{"n_layer": 15, "d_model": 256, "n_kv_head": 1, "vocab_size": 8192, "bias": "none", "init_std_up": 0.0449, "lr": 0.0113, "weight_decay": 0.019, "lr_head": 0.00585, "seq_len": 128, "train_tokens": 194700000}
MLP neurons of a small language model. Each row is named by its layer, matrix (up: input weights) and neuron, and shows model dimensions 16-143. Each number is 200 + 40 x the weight over its row's rms, rounded and kept within 0 to 999.
After each neuron's rows, "fires in" lists the words (lower case) most often at its 100 highest values on Wikipedia text that the model never trained on; "fires after" lists the tokens most often just before its 100 highest values on Wikipedia text that the model never trained on.

L8.up103,244,215,169,140,226,158,192,228,164,116,222,246,324,235,178,148,255,160,130,222,180,131,220,120,258,201,246,210,205,177,227,181,170,231,202,160,129,212,216,147,212,187,229,141,224,209,198,178,232,147,165,176,189,171,196,253,200,210,146,264,201,176,272,208,232,238,152,278,233,199,235,222,184,261,181,131,229,158,245,237,201,255,215,179,241,224,227,244,240,177,210,226,177,228,182,205,214,240,214,214,150,182,132,131,178,176,314,133,244,160,214,174,171,172,254,218,255,233,183,203,175,208,205,214,231,240,191,196
fires in: "2009", "1999", "1989", "1969", "2019", "19"
fires after: "1", "0", "9", "8", " ", "6"

L6.up521,243,184,223,162,137,219,135,92,248,192,172,242,168,234,181,199,194,200,208,181,185,225,188,155,191,230,184,151,144,210,197,245,155,220,195,157,224,198,257,229,146,168,234,255,260,213,228,149,246,240,217,278,201,206,193,114,141,143,187,209,191,94,212,250,176,180,227,116,182,164,217,183,239,201,216,186,189,231,179,213,100,182,149,231,198,111,147,212,164,181,247,163,246,195,243,255,173,145,189,198,158,227,196,188,249,280,131,180,150,159,178,221,241,163,150,191,99,253,208,199,217,129,203,168,239,232,167,218
fires in: "place", "party", "total", "position", "matsumoku", "label"
fires after: "-", "|", " •", " first", " third", "o"

L6.up458,169,214,207,246,216,158,145,201,181,142,251,192,162,208,196,236,177,251,157,103,212,212,163,228,190,199,153,242,171,191,141,259,180,226,170,260,162,161,175,200,240,249,263,214,192,229,208,211,226,152,139,233,220,198,181,170,159,220,206,139,181,192,132,259,193,207,170,260,142,215,276,215,185,233,178,204,176,321,155,200,213,190,220,236,180,234,176,277,212,143,230,242,225,228,197,181,166,262,275,164,171,141,155,145,205,193,177,259,220,187,190,175,151,185,167,138,189,352,182,192,200,183,201,225,164,269,167,251
fires in: "the"
fires after: " during", " of", " at", "ing", " from", " attended"

L4.up95,161,237,174,225,140,168,240,181,226,210,198,179,193,199,223,203,242,134,208,248,224,255,229,159,156,221,149,203,253,169,192,289,300,209,159,194,223,184,69,249,220,228,119,223,176,213,203,162,227,115,249,142,219,162,152,134,258,129,172,172,216,191,238,212,237,138,262,231,106,171,184,223,272,138,210,145,233,200,171,138,235,214,155,312,226,180,278,129,215,188,202,210,202,155,166,253,198,173,148,266,160,213,137,190,213,165,177,150,228,239,198,160,203,120,205,190,167,210,176,123,184,263,197,245,226,160,276,225
fires in: "they", "s", "it", "he"
fires after: ".", " that", "N", "5"

L2.up432,223,192,205,184,183,229,226,212,244,222,205,223,215,223,184,175,189,206,262,199,248,217,190,151,187,227,261,262,142,216,217,238,140,144,214,179,235,238,253,260,229,208,153,168,204,222,165,190,222,158,202,201,236,203,223,217,168,192,205,215,240,199,141,138,235,180,243,202,169,205,211,238,249,133,236,201,213,214,215,190,258,139,168,150,175,265,154,141,234,151,246,266,193,305,194,190,250,151,234,227,239,218,250,203,99,189,248,161,174,255,173,196,238,128,197,231,233,243,131,255,195,217,190,232,249,185,276,269
fires in: "21", "22", "52", "51", "61", "32"
fires after: "2", "5", "6", "3", "4"

L4.up742,182,177,227,252,206,212,199,239,162,158,163,142,248,234,203,170,185,222,195,281,230,223,157,199,184,241,209,191,159,117,226,254,170,247,149,170,198,167,253,219,242,197,158,160,165,223,217,203,212,159,203,185,211,217,256,199,230,224,179,156,201,168,222,183,261,228,182,265,243,170,205,258,184,219,133,145,168,183,220,182,151,140,239,174,205,171,247,191,159,108,182,183,228,165,286,170,191,197,222,191,241,199,152,181,216,217,162,195,144,235,144,228,178,200,199,226,231,180,188,155,264,138,246,164,147,223,206,267
fires in: "a", "an"
fires after: " as", " in", " on", " In"

L6.up348,169,255,194,186,230,152,197,229,307,186,187,109,205,172,216,218,144,187,113,186,193,178,216,211,160,228,235,182,189,225,239,229,167,258,136,220,114,168,218,195,190,160,159,195,213,236,186,209,169,198,182,220,271,205,266,301,212,155,218,155,182,190,149,157,140,171,191,287,150,186,97,242,234,180,167,134,204,204,195,211,206,248,243,194,249,186,215,194,201,149,245,173,203,262,110,217,228,232,248,232,258,143,194,238,193,170,167,227,220,212,98,158,202,178,194,215,180,184,236,105,221,148,231,235,271,204,187,140
fires in: "as", "100", "18", "17", "11"
fires after: " ", ","

L4.up281,98,206,221,272,175,175,173,155,210,230,218,179,239,250,229,228,198,185,189,148,178,165,219,213,196,146,224,92,125,202,261,199,200,138,203,243,182,182,208,281,197,179,204,203,239,306,204,192,218,142,197,140,281,206,240,152,230,184,160,202,221,193,143,147,154,185,234,306,145,144,270,258,218,221,169,172,192,244,151,232,138,154,212,219,135,168,203,269,187,143,140,245,223,209,246,154,151,225,234,290,216,167,204,202,177,209,226,257,226,210,174,206,233,233,211,189,190,184,163,223,172,144,310,198,137,183,240,180
fires in: "he", "she", "her", "who", "his", "com"
fires after: ".", ",", " when", " that", " where"

L12.up447,226,284,189,259,217,149,193,154,158,232,221,194,173,213,199,271,200,233,176,199,198,232,171,195,230,206,254,202,189,274,201,228,207,201,221,170,209,134,138,265,177,213,223,138,223,231,163,229,264,170,235,207,222,117,260,163,220,214,167,231,239,281,147,161,230,166,195,257,236,196,256,194,162,169,172,205,258,201,163,280,214,191,227,145,268,237,186,180,153,198,170,222,231,284,132,256,202,186,187,200,255,257,177,151,252,256,156,252,227,202,161,137,244,172,201,196,169,144,167,222,203,203,179,148,163,177,235,191
fires in: "the"
fires after: " in", " of", " the"

L12.up817,190,269,227,192,287,208,234,204,233,240,190,224,235,173,215,188,179,140,89,256,193,204,178,236,213,205,191,133,236,180,231,189,132,180,241,223,215,184,159,219,221,192,228,211,175,217,258,189,259,222,220,101,210,194,243,175,282,198,196,165,136,210,177,186,231,124,157,221,165,114,239,166,155,253,237,236,195,224,132,235,156,203,209,251,162,203,248,222,236,234,207,223,155,171,188,165,238,315,179,187,161,217,157,163,217,162,241,122,156,182,234,166,192,245,142,210,172,188,269,166,221,233,222,186,218,132,195,180
fires in: "the", "his", "a"
fires after: ".", "-", ":", " and"

L5.up129,169,255,241,247,219,114,235,226,211,216,202,237,223,204,153,227,259,208,140,175,229,104,163,141,186,197,263,175,234,193,168,162,212,226,146,238,223,231,203,170,179,168,204,189,238,149,165,187,276,175,206,236,205,221,151,137,208,272,179,228,134,149,169,132,182,91,157,197,182,155,243,169,169,178,92,175,222,163,187,158,261,191,162,258,216,186,207,138,222,196,198,202,218,207,212,195,268,200,186,196,231,159,233,184,201,272,232,222,133,209,214,130,252,212,177,202,187,267,232,195,134,177,242,281,123,166,121,137
fires in: "new", "north", "south"
fires after: ",", " in", " |", " of", " to", " the"

L5.up993,161,214,194,243,218,215,208,190,176,248,143,224,289,198,252,166,216,243,268,231,249,239,149,200,166,166,235,153,138,155,181,225,185,143,235,202,162,203,266,248,115,293,212,182,211,281,165,167,181,147,188,138,199,75,136,119,241,230,201,142,230,201,206,246,250,270,184,207,177,234,212,211,257,195,211,177,221,215,213,129,134,149,140,212,239,167,210,225,213,161,203,195,262,194,203,200,217,172,265,304,228,189,203,215,188,261,201,206,223,184,152,176,161,155,238,201,191,206,169,207,179,238,173,130,227,195,253,197
fires in: "he"
fires after: ".", ",", " where"

L2.up785,140,226,187,177,230,213,202,237,245,228,233,223,156,245,259,234,147,252,242,197,273,170,219,200,183,179,207,249,144,230,206,166,239,214,223,169,132,269,214,193,161,180,214,246,238,195,185,212,244,208,177,157,236,143,267,264,222,140,202,154,229,201,180,162,161,189,208,177,248,157,149,198,302,160,174,220,190,223,206,181,242,243,170,184,250,238,258,224,196,147,224,290,162,206,190,187,182,255,175,206,207,204,254,121,176,185,210,172,257,214,151,191,253,206,264,231,230,151,120,101,171,122,200,167,251,176,183,258
fires in: "11", "111", "116", "113", "1911"
fires after: "1", "3"

L5.up648,170,173,234,204,214,240,141,212,227,173,269,196,271,261,75,276,224,233,237,253,98,171,205,162,178,187,247,149,143,229,201,265,161,159,222,253,217,231,270,164,178,179,192,192,179,219,109,241,169,237,196,199,179,141,157,180,118,235,134,164,196,221,189,120,244,178,190,222,175,241,219,251,222,225,214,205,162,216,166,177,140,207,136,260,179,178,198,199,179,231,202,213,214,214,213,196,259,237,200,184,156,252,184,238,170,201,222,162,202,231,135,166,98,205,278,223,242,267,235,210,218,201,197,157,140,225,238,136
fires in: "place", "medal", "time", "third", "mother", "second"
fires after: " first", " –", " third", " Bronze", " second", " Gold"

L5.up456,178,195,134,163,210,221,269,257,233,110,254,100,191,170,173,139,250,203,259,220,194,178,214,209,194,244,313,165,219,153,223,243,150,237,213,181,244,203,288,196,227,214,239,159,148,200,162,198,243,187,202,195,144,296,211,207,180,238,160,158,151,172,248,186,275,219,139,170,195,216,174,245,209,200,213,220,232,237,172,195,230,215,154,219,185,179,233,189,211,165,204,237,248,238,194,221,254,172,162,224,181,195,178,121,187,206,253,155,175,242,158,199,145,231,205,204,178,200,231,188,104,171,240,197,225,178,184,285
fires in: "a", "an", "website", "main"
fires after: ",", "),", " the", "\",", "-"

L2.up461,175,193,166,192,206,150,179,195,206,156,253,255,201,299,192,228,174,180,207,227,192,189,256,183,267,177,286,185,254,143,205,186,183,210,167,152,191,199,216,200,248,214,212,135,228,240,220,234,268,182,300,279,162,204,200,231,211,162,252,206,189,148,290,271,169,180,168,185,236,157,181,130,170,288,179,170,172,222,229,238,173,247,200,189,255,259,242,267,230,191,205,232,184,157,185,243,232,191,184,294,156,270,171,174,131,259,213,181,191,204,193,159,251,213,241,173,183,168,148,235,156,147,273,160,201,186,230,174
fires in: "1996", "1998", "1999", "1990", "1995"
fires after: "9"

L5.up156,278,257,105,198,222,241,233,119,249,179,206,129,167,185,217,213,216,244,210,222,200,196,238,162,205,201,223,233,145,213,174,154,181,174,201,175,191,229,264,153,245,248,277,196,145,259,228,170,152,192,119,157,174,271,148,144,158,171,249,155,247,241,178,186,186,150,157,190,209,211,221,133,120,185,154,196,234,224,142,191,272,198,249,192,193,284,167,105,139,195,196,135,189,194,228,220,186,238,184,152,129,192,253,184,243,237,269,240,168,136,169,222,208,157,177,224,190,148,217,190,235,190,203,182,251,211,183,169
fires in: "and", "website"
fires after: ",", ")", "-", "),"

L5.up555,235,188,238,178,269,165,203,212,214,171,197,209,165,130,206,289,298,202,234,250,215,151,144,235,152,146,251,220,200,236,130,271,181,105,205,276,251,99,227,114,213,183,261,219,190,203,240,241,244,156,217,193,214,198,161,110,191,262,195,191,188,186,174,211,299,160,198,154,184,225,242,267,204,111,174,155,226,176,176,224,172,209,223,240,213,174,205,219,199,253,177,218,187,219,162,215,202,154,238,163,170,207,182,149,227,199,263,210,245,191,120,206,199,247,229,212,161,200,215,185,152,250,216,231,180,139,261,218
fires in: "50", "30", "80", "40", "100", "500"
fires after: "5", "3", "4", "8", "0"

L12.up657,166,249,252,152,237,148,221,247,187,237,225,176,167,194,178,199,242,180,233,245,178,217,182,156,213,260,175,212,197,226,199,174,203,223,222,271,236,139,205,266,147,169,252,250,187,213,202,118,283,187,189,213,264,143,182,242,201,308,169,182,169,236,189,135,208,162,247,256,274,276,177,154,183,249,229,212,200,192,213,230,250,207,271,144,121,219,156,229,277,248,175,209,144,128,114,192,169,226,188,232,238,131,181,221,227,198,193,245,225,266,213,238,172,177,226,255,160,141,226,166,106,301,208,202,181,223,193,202
fires in: "the", "s"
fires after: "'", " from", ":", "-", " on", " in"

L5.up361,252,217,276,199,247,300,203,134,247,261,222,216,220,135,202,103,184,222,136,193,162,206,232,224,206,186,186,211,202,235,181,218,135,229,240,216,181,211,254,208,134,218,292,197,148,195,161,242,229,182,191,135,143,162,193,177,175,163,176,204,185,181,151,207,180,221,243,148,135,182,168,289,194,224,234,196,149,172,147,250,230,199,185,251,160,159,207,189,196,172,171,197,152,258,179,145,115,141,215,223,226,163,220,232,175,216,177,137,217,132,195,151,278,188,191,142,212,156,198,247,134,205,204,229,187,200,232,146
fires in: "of", "00", "30", "31", "51"
fires after: "0", "3", "5", "4", "2", "%"

L12.up834,162,280,232,208,203,130,285,232,257,175,217,302,210,217,164,132,179,259,219,168,250,170,237,181,186,219,229,287,220,176,122,203,222,181,222,215,207,231,158,267,176,194,190,194,147,223,222,260,250,203,172,207,185,200,253,181,212,254,203,257,206,188,219,194,178,150,231,242,195,266,155,189,156,218,212,218,262,238,188,166,226,182,194,173,260,226,146,230,150,234,165,158,155,136,155,196,197,233,244,277,221,202,147,207,195,237,168,182,205,211,165,247,231,199,235,240,203,186,182,221,205,239,188,200,257,203,193,130
fires in: "the", "at", "from"
fires after: " in", " to", " from", " at"

L12.up532,258,214,184,191,212,180,216,156,142,172,229,193,247,172,243,276,193,145,153,194,192,253,219,172,191,303,159,165,243,213,188,258,88,161,186,242,186,129,236,252,190,245,206,262,218,176,201,217,164,177,180,175,211,183,190,213,121,170,240,173,192,200,195,185,248,187,172,228,139,228,200,123,162,255,236,214,274,265,207,202,243,167,238,166,150,251,215,254,215,250,199,275,182,192,263,251,146,234,228,198,198,180,180,261,145,197,185,197,214,269,257,178,188,145,203,191,137,207,256,211,200,184,198,230,146,204,227,280
fires in: "the", "19"
fires after: "1", " during", " of", "ing", " following", " in"

L12.up562,116,160,281,213,237,219,254,211,218,248,195,207,200,166,182,196,160,222,146,193,217,170,190,191,147,242,228,177,176,197,176,263,193,132,212,135,200,156,172,195,162,201,270,230,205,294,197,214,175,189,210,250,166,151,256,196,193,258,213,211,222,168,209,193,140,157,165,249,149,174,225,179,223,285,174,134,175,202,223,180,306,153,206,208,217,167,198,225,185,195,202,163,214,218,179,214,269,193,227,218,228,180,228,208,218,314,177,160,201,211,149,117,219,177,190,192,280,183,99,208,150,218,237,135,159,231,195,170
fires in: "he", "they"
fires after: ",", ".", " where", "\n", " and"